Weights of a small GPT-style language model, trained from scratch on English Wikipedia.
Size: width 384, MLP 1536 GELU.
Training: a variant of Adam for these matrices, 10788 steps.
MLP neurons of a small language model. Each row is named by its layer, matrix (up: input weights) and neuron, and shows model dimensions 0-127. Each number is 128 + 24 x the weight over its row's rms, rounded and kept within 0 to 255. Numbers have three digits each.
A block is one neuron, or neurons of one layer that tend to fire together. After each block is what it responds to, as a language model described it from the Wikipedia text at the highest values.

L4.up241:128104134116165155165070125110131143140130106110142132066145115123085165117117133152085092146179158156104121144162121116143140142149139091146130126083110120149099125151096072123142096082110107131127138163159150134128128075090119096108163140161153144110134174090111132109128144140104125081170127100124136092155147114156153142086123116117134078122100155122120127154114100102117123126140
L4.up1165:116089131157122135108122148101138119158199117143134121111160132123090146102145124133141140174122124107134138115123134126138107133128166152124087125128144123170131127170142074128102112108098112152170148145132123130105101131159088124125110133134149112117153142125139135157083134121108083142108106120136108125166181133114159149101151161111127161098169118131134144117132126120094125106132
L4.up1313:084087156128139163161127137103122097125130120135133129109158147123109141115157128166074126120191144104130150124144140149134094158151141131156121101109123114107111148146146091137127082093110154127168113158154140127125124096105127127147134175114126150133159162143131122088109099083117151142115131153098133151183117171142148129113120078140134094096151152101150136144140115117160150180154
L4.up1437:109130146140168166184113141109163142138155132115112120066164135120119176145140176145156120151156143114094136088145097137110106158105176113131112091141179120110120138147141085127129107136139105139137137168152121112101143105095162116140131128098132141147135123139114147150081151157128137114152091154102142151171132124119110151145149105154118169072124164088094112107150138114147144190170
Responds to: Closing equals-sign markers (==, ===, ====) and the line break ending Wikipedia section headings, e.g. ==Early life==, ===Death===.

L3.up689:118126130140133108128109095151132159104159151127133145121149125097112075179060146153129130131185106145113158127110119182118117139095137109149162152142148120141106133093109119155088138081088083092128109147111109144129188133116155095126107123133107076135183128166113115094129084127133121129134116140145115098106109143103163148113099142116128143123113133126072153127149120122069176179091
L3.up1482:093134128120109107108146122114119127121137147144104119112167134066116155162102153134157132165159139144159141144147107161110133164100119086153123161130143118117131112130105112162118126125123121155075137145127129113145117111133150115125173084111129115116152154149095097170145132088131141055115108129150168126155134147126150143123124187119167162133091113124075153119129103155135139107142
Responds to: The word and (sometimes or) before the last item of a list or coordinated phrase, often after a comma, such as "employers, and", "sex, death, and".

L4.up110:129121130135124130125119125170086112148144126139121145127128143122125153143066128128104094118129118159136153081150126145116122091085133132169116138101175114114111096127125132181141187128172125146168159135125108115106123105138125130083108152152141135091132173105129123166111125153124072191096155127109144159101104094077117137124132144102123109151149110143109104159137141143115182112156
L4.up504:094133170137120127119151128168143111155129106149113154101161136144104121151133137141109118120087137123189141120130122098152125121075150131163135151098163106121137108160123151110154085116142096105137089143191126143094159083184117094099117066148124096128094113119117125144073150122156132118110140141159110160135102138156121134091132106128124096111162159184126147130142139132122200183129
L4.up848:155111181155098103129140196117128110162144102128144130105093144139109132109140119138147118130142143170146161118112121129129165110121140139091126117120131107106115108130143148128115053161121126155125104132125162132115165112134119143112174097151129153128129149127094156145072133136087148140150169113136136152156120198142146151114089140114089102079100136139113098150154131139130186143126
L4.up1270:117123156131111175148123093133134121138138115131118171116147142147125150126178134134122135158146133135131136144097138126151125160071121114133137140109100119109136117106105132140175155126104063150129160156165141088122156101141141112114123083161101120125090148125129086091060112165100085080105127168123180105126123175094158129103116137148119100154156102153092109121156155153118153185080
Responds to: Short word-piece tokens in the middle of a word being spelled out, often rare names or compounds, such as side-k-ick, under-st-ood, Wh-ist-ler.

L3.up49:097126138109139148134113135127096117134122126106080136103182142145118131097104181144125118158167137137066146092141144150097118149112133109153080085126165123145094119149115103155198124144094098150123142168177141114097099113117125150151132155107165138131134148113152109139136149104110108145140143144114147110126159078089126153105133121093137114157169146122123132149112126145084117117110
L3.up590:130105126139130166108127119133110141136137146123127129075134159097133098138141176131130115133109124130146124110138135116108115153093166132126119136136155105155091110155097079159136169168114162144135095145169120071112106116123150100117088126097115114098137191115135093131099126124064147131104130117125125156149084122105131147117158124169172114105143125136102089110123153158112113145122
Responds to: Closing equals signs (==, ===, =) that end a wiki section or subsection heading, as in ===Final===, ==History==, ==Gameplay==, often after tables; weakly, decade plurals like 1910s.

L3.up557:110113165164135125166108163112158147144135116152153131092128114100127104128119102155124086137156139120125142116148131157139155146122111144143160123131113125124106112134119138108173115129111149140125100140075106150100133064089125141141142117125150174152141125107108131112140134149107125166152117121125139113145116159158119127125130102123096174145145122109124164140164095100100139185102
L3.up848:113103153153146131129107094138146122126126108127159135097134131171106103167113135132128107125089130136107133109148104109080156109114133176147126102158116126104126136142140118144141118148103132167095139120141102124073140080134135166129140132145120112109159122075123104154162174133110141139153137143123190111143130093161122157133151149153103168086141108127117134124192117102086145128156
Responds to: Number words and the article a giving a count before a noun (three brothers, a ten-mile segment), and inner digits of multi-digit figures (215, 1240); weakly mid-word fragments.

L2.up93:127120123150169164140151094141125087137156116194099139138135137128115116155124139097121155125149096115076135123147146156121144142165193151111133144111106111181101134153123077122155146102127091104126155143153131107098156163126169104100137118149097120142148106125137126163152085136097099136098161119132108155099124041125164138073100162173103108120101128135117049125168053141118151133131
L2.up290:122110121079161128146172137084174187155174109149089166089107101113128132165119147124143136135164104075160153121107182147127121162113126103150126107132088109087125128154106144174124128103155074164155162162149123113127161095113163159131119101134176127146148136109122118139090092091081109080137098136142157149135134108094134129123099165144108090130151102105134065129138127103137140149153
L2.up403:105144135093152097123123133121096134158145131132062150142164113102131135092146094181098106101141122164140125066151180153071124131110135108138129132149130119161116156133145125151099138112074097161145109148142158123121100082130123130143152144149080112097145117129166115087134149084075102141116122118122149142133131114136143127107142157144154144147130141133127099125110139179126146139133
L2.up479:153111146108138110141123159157140120140157138114165117137145107119173140140132118158137155112137155165126127130116117135118142109138135112109103095137097123152133137144110079137116140099112144121156135137138127137114092077075164176123166144145059128124138156127146143119088148127113125080144160121124123140093143127151139158127154177110131146110127117115132100115198084123085136158137
L2.up512:111095140124140148151163166144112119165136125147068132111139124137140126196083126134117107130179116070109132107131105148103125143149150172119093135089142112118137140141132107123140161074088088119150100138142140086112116115102120120112143132103147138124155097126104106151129100089142150176133137082146122128183131095125100139120113135104125118151108118114128143144126166165130120124098
L2.up743:139135142123132104115143177136092132134078091068102161133123143133125106130130152148177111113168109154145137148134114165137118163160125098148147117113141129134113116125125096091101123109122113137136108136103103153111112111113138124143178112132091145139194160143083138175144071155128126119084115084172108120120145111092132142111126133144103097114122112113119135150118133149151153130112
L2.up865:122099125122137154131133107163088095150134114129098105141127114150128134148155173137158117099129137119116145124136129164090149110131148108121074143141102108110118153092164128147107152121115035131163123146105108122106144071100147165121128130162135115122155107159090127095090094108115135140153127161126118132101120157077107147106162190130093139151172082128093112159153098174120149120161
L2.up1070:128123147107123123150135156167134137108143119147114166131117124139106124140077192135119136095143148160071115132146146186163128129140119126127166110110127101141082145120133095132123147115128088152166136178145111135117116086106096133108175121146108160110159137102113147144098114144113145123084096091071126112138163123121127141128125190088116163138120128123135063113184107130090136112159
Responds to: Mostly " and" (sometimes " or") joining two parallel nouns or adjectives, e.g. political and social, irony and sincerity; also the word piece "tri" inside words such as matrix, nitriles, Katrina.

L3.up59:165123149103119162124155125078141097099140121156152145131141153151141121183152138137126106148126114077131152131092143103148113133090105151128121079098105114114135097104127118114097116158175172070131103121147130132137101142090118153061156122120156182140160109095106154142125110101160135146082139085091122152127116156098131146120122096117127111133180158155134109141129135135088183139174
L3.up326:168113156102115109112155115107140111112097184137157112089139118131085181136146164115148093109137105103130137120107146144109103170106124151119152111067097111141110143150098120160078130149098087172122137128162132138116087086135143152128134115123098169124150131082118173151141149089127134091116136129102198076107129113133178158095131133150130164118107075181137112150170126116101149139132
Responds to: Later fragments of multi-token words, mostly verb stems and endings split mid-word, e.g. ro-am-ed, twe-ak, du-mp, emb-rac-ed, plus whole passive verbs like born, recorded.

L4.up343:113125138117100115154155115093117094106156141145132149077132101106076143148093138150171160121127136117133142097181158107091131149167130114176128129141149120103111125128098117184128108189109079136088156120139068111143170128147116109121131133131111132135116115120144101128151117128163140116126129142144150070075148177115155144124117137145123119103119071169100099120166096159075153120101
L4.up486:120106141128109116119155168122086135160172145170100113123144123098109140114093113131145133147159181104095139116119114158118092151147148156126131152150147109144080131070133149145122138138129042134113150134146132120133129132125128121117178111152116155130157115146117114123114135116106142128137093095146135133111150102107115134103145145157110091103131120129093119110111114156101154131128
L4.up1011:113145140117124144139115132118114124138162141122106104134161150113124214144092134168123105154140179102102143129158125173134094192105109131112151143098095112162096149113096173110112101096117087147076133142181146134116129124078137137098090130122116119160149146124131142116118100149140134142139147132136111089136131123096157138131102120147100070122084134134126105106158116171084144112087
L4.up1060:096119144114131154100118159144139160127135108094148119140154147110087171157093157141141085089153130112098135105133128115121135141131103167123141134099160126137129119129128127145113119115099115152076117114109138146126120128080142141107118141105064126092190123165093134136155101132102151121114139133144115101115127108110120144098116111150111101119119061102134104105160110163141131132116
Responds to: Mostly "and" after a comma, starting a new clause or final list item, as in "2014–15, and the attendance"; also "which", "who", "but".

L3.up432:096099126148150159107147139128104131138142122133104141095192160091098144148120146192113097057135124092113152136129122150136157126121136168089105104130151121133116110195132086144084112130152114147118125145156111132086132126101153133124092221127141135105156140103152127138143164147131135099139146142173152109149129134113139130129115134116152108100125122143128099127140138147146144119143
L3.up770:134105156175154106092147145118122148155103096130115127097127138117098152119099138166097141127113131152167147138141159141132115154130131145128143127144117119167134138117076109135143125093110122145102134177124109148097115113125179167151160105158162126111140172075112148129068141163082142121160114108160151127141130105151137140130130112106129133087127142123139141121158148121113175150140
Responds to: Closing === or == that ends a section heading, as in "=== PhD programs ===" or "==Spain==", plus weaker firing on parentheses opening or closing an aside.

L2.up149:093125150116144162123127152131136111121108104159127108143132093144160120144090110143119122108139139101159135100158148101112136139140096083092139115119131123168088083127133140140119090120133148139153148134196136084104121133103131121117112134146117174164119145126119110086139118094110146091143141123129124191168089134101165144099094152115099122163156182146107070126178121122062113149090
L2.up189:074136119111116149115123129130124121141159128102098136067174135121168117148135098131118112120118103119130110104120120130134112107127112084114119128122139117111128168121121127113132120158161103181144115155152107090116158095098145150108128125119108111147158082150118089122149137132105107141144135165134141140119093148168181140096147172115112122144138113176122086136143095178120144115085
L2.up328:117129129131130152166194118077125126145164105121089140124152154138131086126153177131145104110116099153152139142160082107103177158137113109139135144098148109112135148116149126150132113120166124141161140117134121088109120074115126143122088137152116093141111144172132091136103121119081135110123127122092136103126126143114136133132106194093105153105110099138148137118085112136137153134106
L2.up569:121131148114101116121144160094088120110156120116123168118127165125150116115145088149121121137131148107103124084111180130131157141104127130131137150120150112135114085103131122124133179142146094140134114140179148142127147133143145143096094127110126144158132141109149107101097100171098142141131127152146181131147111163097121139144141126127165108173123100118100099124124141124114119136118
L2.up579:127081125133109134138150160109136127122091119134151132126132107099111107123139192118138133126097138127154165148149159139152128112100127142155117102126114121086132158119151120124127087154133094132125147129128139096118155084109123140127091114131135146143161118155127166121074123170110116159092087141108130156106117082126139152086131101165120111144102115142110095121109091092135135168133
L2.up1383:118132141095132136127142139144089107113089146115109141116147116152093071109135140129142135118078125176120130159112153121164116165103127140162125203115122118154123122138111147146169104166131090097121120142129119120122147106133116104105111105134118152120121091093109126172108131126135134086107115135144147142143124088113155144150136113140154085171125136150153113126160095152091144155079
L2.up1412:125129133082136099118132160087132099141157145168113144105154141135126090112151150121159086146119082112149123118120158148124122193131130109140126165098154131133130113132119103128153099139139116121095146123146132107108149100135143136112086096125135166128124129148119137148122154107122118100139098147135150134158077121114158146079162168155107103167136109170138122120127104124129126152100
L2.up1526:122109143087119121120151113136129154136117107148112100130145115125092078156102159125173103115159118131129131099136130140155146152113106120107108156129117114145119051178147115142133120148099104145123156120128114140098098146131149106123133123140131132125124104138116125138120089114090094138092128100082146143137083136138192147095107158125149098126108138151110151133107087161108133131081
Responds to: Commas and "and" right after occupation nouns in short biographical descriptions (singer, composer and; writer and producer), plus inner pieces of split words (batter-y, man-i-fold, girl-fri-end).

L2.up22:139101134156106132186128129119144116136106094132141155090125132130125129152121139127152101093079158106176134138138142119121116135135147147108099136113121128119135131092133132125155149166091126152134120131123085139140134131138118178102090135131117156190137129093101072140118145125100132179146100143105164154116139141114143125115128122131109131157144129117099137121109112170128132106125
L2.up53:117127137140154119143162121114141159133097139166164127126137086116111130080122127148191117105112140136115141086129137112093168153112160158101110143106159121140100084169139109148102142121097141104104153146117122136120127090164157179138107077152115114138118108090096080118119150140092106145151116151118111139160141127133135145136159087119150135148213118105072156170140132112115135146132
L2.up54:101126121182147122169127100128113142172123127091143125124150074132125125144104133127124153097152140120189117115144112104137140139078174101138125102109141120077127139126115137133109107163124148142111109125144089126132140144146127189112109098117107145106125143133116109133142169146124122114155079121149139149132122184157148133119143104082086171138140115141080149154139124152115143124135
L2.up95:113119142151162101109130144087122132158172095107124141126128122151110121152083133144170096133160108078142142116140165125134116159077155100109157128152095115125127099111144116164162139134112129103107116125120123102115172132132127141146119147144112137119088144153110128096133137147120142122109108151158162112159158163104156124138153075108102171135145113126091135140156100122128174124151
L2.up357:098127128145153128126128124114136135152155141133142127095124117133142101147118143132132081135123121108110115133164110132122151161106146129129132109123141118161124083149128132110150127125112161103119122151154148104124140139139166155084126126096095138150141143105119098106135128137108118137150090134150154186159138124136116133155143139126115116152145081114091154169132113109100124155099
L2.up724:083112148146109091135110142083095161137121146080098107068174116146056146120117133137100163141117108125125134131182120117098122146162144164163117144143105119096061114130098154147157095140156130129076100130098161112096131119105165101126123142123095119137135148115122120151106144145150137148125105129104142138112151118136147143103138101147142145093143141090135101122150140129106103129127
L2.up1025:107133121185165121144149135148132151159118101122134111084144134153101112169128131155115125123128150133079120118099140115125134154072109091088126090089091111123127117107090102121128133078117112132110142152133125119105183109129144129143084116169151184155095145108104166105125157109110132136113147116130153154127149120161142137124146112146078113127171138196124144171147084156161126122086
L2.up1301:094140137161172120137155136119109127128112154130155170113123147158145119117146105158102113096116145105165141146128143135106154141091126154101096116105152123151130109153124131137162143126084124079119131125151101150122174097137154151095125089125126130129109127109119101104140129122121143145157123145140129135102119123153141152116150092141077172117178117126118149156169106126136149132114
Responds to: Number words and quantifiers that open a count, usually after for, over, with or $, such as twenty (years), eight (pieces), several (weeks), $3(0 million).

L2.up34:177109162138109153134119085127141144137121130102136122146080159131134125101161113148135137098117126098127135143105119067118137175108157106148148126127103115103144101122122119157113167156122102112077173120139102125102113115123147129080133134107118144104126124072058130116150127133100094135127140121103144138127139106130143157098171131173126109122128130139115104092154105177118159141159
L2.up177:112113126098099186094157121136118092141108115115125144152093134107134099106151121142138114107125118122102153108121134101153139127105168142182122128113136111118106109142118136122128107133147133120101110145160147140114149122113097142088118121180094152116123122156133118145150112101194138130136159130143115115163105128117150137114149170150110094129116099149119127154123082138156151144106
L2.up191:105109145095129174087127157126140121158097116105129163130181103130096088128160136127130126114114111158162156146116139122091159130119161136154102120128176107155141143166144082149161112148127140121121126126178103164126122115095141158132092135107117128123123164146099077123154160097122110146105106141137109162109100125163145127132165142121128125126107125139137130083119107174139153166175
L2.up596:132124137095151145097141137118142141131135104126179129149137090127139131146134117130118094108152129091135141113157106123100113158119143124164160107133144098164124142142113162178096130144153148087051164125106085114116130112103153124095116147129091115116142091155137118141146124108126136142141138133109128166131122142169136142095138113115084093130120130171101120100104120097114128121107
L2.up758:103084140137124091147115108082110152121115144110157131140139132120112093159125185132096069086108132095111142114151157112149141189116137074110148100083152113140133137136125153110113145124127145099133137122162148135119160123144148154113127125143103134103120156133122119167136158114097130107099106110114129153133100176098143156123158121125131130108167136135125129112145142149106151153113
L2.up1225:134119141163146135135139119136090136132107084158161135166138120105087126134126119143148129114140118098146137113167168110141149173082132148131167101124148112110117104132114154121148090116111145109091112135145102082125148114116128119119144136144103097118120133134093108143143123127135166136102109117115165098177086085102105136129116129174091137079128146150123133104150161111138164120094
L2.up1309:145099158102071134157130139131121100119094138134140135104145134118144099112124131136131119125132127137107120163094165141138064161113166143155118111113136119181157136170147109146111169125113103125123101142158145149118077111163168148106107107144129133130156150114106136148149130072110136142179110155146154115079123123135121148138160139115087152127125166175097116122114106137115159159155
L2.up1384:108075144090146138102112104125074131117148081092150150127113145137139159166172108142121166113149145105160139098141115070117111134128132103129134141122161087128103141137097120127123095100141157081072113151183119139126193105129171141071129120100135138129108125148161184135110081118097132101147133169169151088173136122119119165114137157113130091102135128138126129079118094106139128133107
Responds to: Inner pieces of words split into several tokens, after a short opening piece and before endings like -ed/-ing, e.g. sp-id-ers, ga-mb-ling, betra-y-al.

L4.up1:081104124140121107101098162072109156114140144106139171153126183129114123144100135163137131146137083131099135139101121092117116197131146107189120120129111127175127112124070140116135160134116163160152104106156137112135122120100149127126135135088172163118109140092069109140117128113162145129104091124180134151114098101138172134126116124126126113089138118102131097135126169173125119134143
L4.up81:148098142120155143106121113136192101097146096130125146149109146112138165200129123121114136087169100105135138137109132108124131196130157125120155173088168118135095140104098119086187139122086158118143117129162125171103143107080168141125166103153157171110104089144137174191124107131148095123146085143155131126170122102133146147105125131138139148136133137131151166132103096142138105140152
L4.up333:097097141141144149128122131157114109092116117105130161117203151106115115143100132140191153110148127132048130123111135137131087135116130134135140160088142125126122157134131167124157090140122110135124113165189135145095108148115119123137158136149158131116108123100105117150090151100191118112081141135126112123139140109156169155143152109124144109142115123138153126138124151136147153155156
L4.up1349:104104125159162104112122111115163122100098132126135169135133130101098115106093125124170108128160125124108127161105158119136074198100136068164112171104117125165116114142091149114151119116099149103164128137147092122125166093108148131127169124157134141135116110106120120156104164100173142115107114153100142129162130171140201152125158118165106086145125121118133106117144135123117138123129
Responds to: Head nouns naming a work, release or undertaking, ending a phrase opened by a year, "the" or a possessive, e.g. 1948 film, debut album, his work.

L4.up555:120124141156135164140167166119123133127116105112148104125134131098134127154128166125140108140139123098153131118174126101156129158120177127129090070123148130110116110167070057119136132136088132108101088135137101117123150128162139155125146132138080094114119179162107100142098145120109118133162110104135113115137172113122139146143127128125126125115064168133135139137134115091147142133158
L4.up778:078114140137150098176152127099123144133126100108171150130150139110140142091125147121151151096116142108170126119121106115091110132133137098142103153130166121170136112127153150141125122116115132137147136128110086122128154151154142105106130102142122131115135119154086116113143108066116124099160116175108134127112124146185187126126156135139096117095143107126082111143141126175065135128119
L4.up1127:090107133133213128107151106107159153159163099069176102089124148120176089134129123115083151082131102110160149075135090129077158138098118107122110082122142115092128111102161149087110154114136121097177125163147119138120142090142158160129131076094166178202117125124096166133122131130159124144140126130144103125118127113144120136106150129128124121152151131156111131138116116143124124131108
L4.up1307:130121132148123113137138135151165176124092152127100126116112172105152153104124158117119045130132139108108136145124123124141152183130123176112121099083121103122136117148138132116126093137150124121140144161098130127127109080117171168104159113111093130146109126136103152137118107114113106142089111134105154105147129111174123150118149122122145128166138124159079138158122146129139110092092
Responds to: Quantifiers and number words opening a noun phrase, like many, several, two, one of, some, numerous, often before a plural noun or of.

L2.up5:119129143109127121112141091143105134122203133132082106129093129146106110145107132142115134117149154199113142139154139163163142158137121136128151125116163114117103112106087086145176156067151109107082100177156171135133120133146141088108138135150123126159135121103140125120132139111135098116096090113102188130155159145103145157128123142138074119171143154109136101119133107104094123127081
L2.up83:134115135106114158112127109157122126127159159121128140159138150113130135152083108147083151098137107151098143130109160063148120192084125109132092129103154108162115099159088093147129120096100131126090113119119143103126103125110101145121139144138118145152117105141153098098147150150107153093148146099133137139181155113114157146133112107133120055089097141140139132118117141181125146131132
L2.up302:135125133113141137150105108114135070119155149147148154106147155125088117165094136139118162127170097106115124150156134168111138144091155120152123142117168123168114136131081090111196131126120124112161100163138140125122112095101157120119105124107136174138135142088132093110136151171143105072107120124154133109154105077106142148141136076114130104126093162098144135126123096135151123150107
L2.up442:109124148106130151144116119104098119132107173094127163117124157117112167141104122140138087110138165101136107145185118128105080155095136091194145127129121118156137088141096114125163119120143118130133140130158128124111136115117159146124158157104091158118135151115132085097126144149159144126128125180124154093161118142130135137113104072178126121115147117118132101153197119185119142138133
L2.up599:089113143109121110147111102102113107161130079122080116108136168107155163132160146171110168151157126142134140111189108116108115132111119116153141082135133114160145120114164125149135097110126126171136137167157103072133162101135152124124129121131133155126132149146146113165105129135086105100160123164161138112154102137139086142084148134148149122113163125097117099118176127128128140191120
L2.up633:137102137161136120122100101130100139139134107130160105115169139122110133088088147169108126160162125161108143139130116146107082154104139113118115094122104129164112112145142086126178136098096100099154083155121185139100116091128124140128136098120145163138143168119121142123123153105123139105165131134110138134211132115135157159128149108147146100144108108138110106118155167126111138173118
L2.up848:141091123155126090136134111165135133138126120131132133120149121142139085143164162132128161131157076113127120134140164131122127135146147127142129097129093117146136127192088092104147155126096090110093111164128149122113131114125107156142122108113155172132117158138142112158104128131090125122109119130165132163157134130139163149126175119092129123052129132114115082106154105106125128137115
L2.up1515:087096126098123105099124106147108152148156126121156122142174119112130129109149178135137103137094129180169166114110101145113094113128146139127120113125144101136105144141121123127164089068122093113155147145106133123092145051118139143115121118109113147157145129103138150134108134107091085112159112131146089164157157146157146122096134176111155151094169107139136170161155106102136127170111
Responds to: Closing equals signs (==, ===, =) ending Wikipedia section headings such as History, Education and Personal life, plus weaker final digits of years and closing parentheses.

L3.up511:080092129136144119145159157082130114119118137133115097121101115124133116155136115116139135134148114118138140091149114129136113150134163152081108131128169108097111136130146177105157106158156135123139100132143134068131155104078169151119106121159142119154126130147069132132083147096129172130144074163144115168148144140117137124097142089118113103118135138088106117141121103130169128118140
L3.up1504:133098151105095148187146103145152139118147140128122152136135086082135153154129164111121094125125123110119130091101120136152123121147157108071160111115107076123129128144133123140129180091105102142174112156090121108097119101081123178104128080143110133144164124139123140156102143134111092152110130175108143125152176121136126144154130148120131113106125120086125106166192135116113118127125
Responds to: Early pieces of longer words split into several tokens, especially prefixes like pre, inter, multi and semi, or middle chunks like vi, ti, i (deterioration, certificate); occasionally by, of, or commas.

L4.up493:133117146104145131117088120103128110142112064185140107127156104106135167085068141149109152127148107161118157110162102136130133131149133111155121123131150095147109125102131136159155094129099127154152078156118142119131120094096129154142127148139148121143132136141128162147128147135168158140097118099121137106148103116114137150112084171132140144111130117133099122140161123122089114145114
L4.up519:109101147114163128130116111133131157148162128132100138118120126138140166140142105176113146117123130110183137134130104113118115095155166112109119115139146085103085105151115082123139090061174189146153082160128140109145099054136166119107097131123133164121143146148102122167152146087092132131136134108142133158126122124157112143129126097127110134127144180095120167128145120087129123145141
L4.up870:084113153102161156134135112142101123113187130107108129108128123106110190103117090155135136134123120118164133144098159121129109123118165088159117135125091076113114106132112078138127142108129114146173133137127163126113136091133116141139085139121140117139155157119154122138140185123114160140106101145099096096197112176100136137137123142094143141128077156101113132090114130149105117166124
L4.up908:098140151131112136161090099159153137107175122117084147121148179137141189109154148157104150136137102102138154104135142147129143128119178118115151117118144110147104111117079121123151109097111134104112151165140073104143104101071160122135100184142130155159123153135142161115149120130097126148086141153172094104150139107134110158095131120141145152095123175089150157116107093132127123100127
Responds to: The closing == or === markup after a Wikipedia section title such as History, Background or Early life, and sometimes the end cell of a table header row.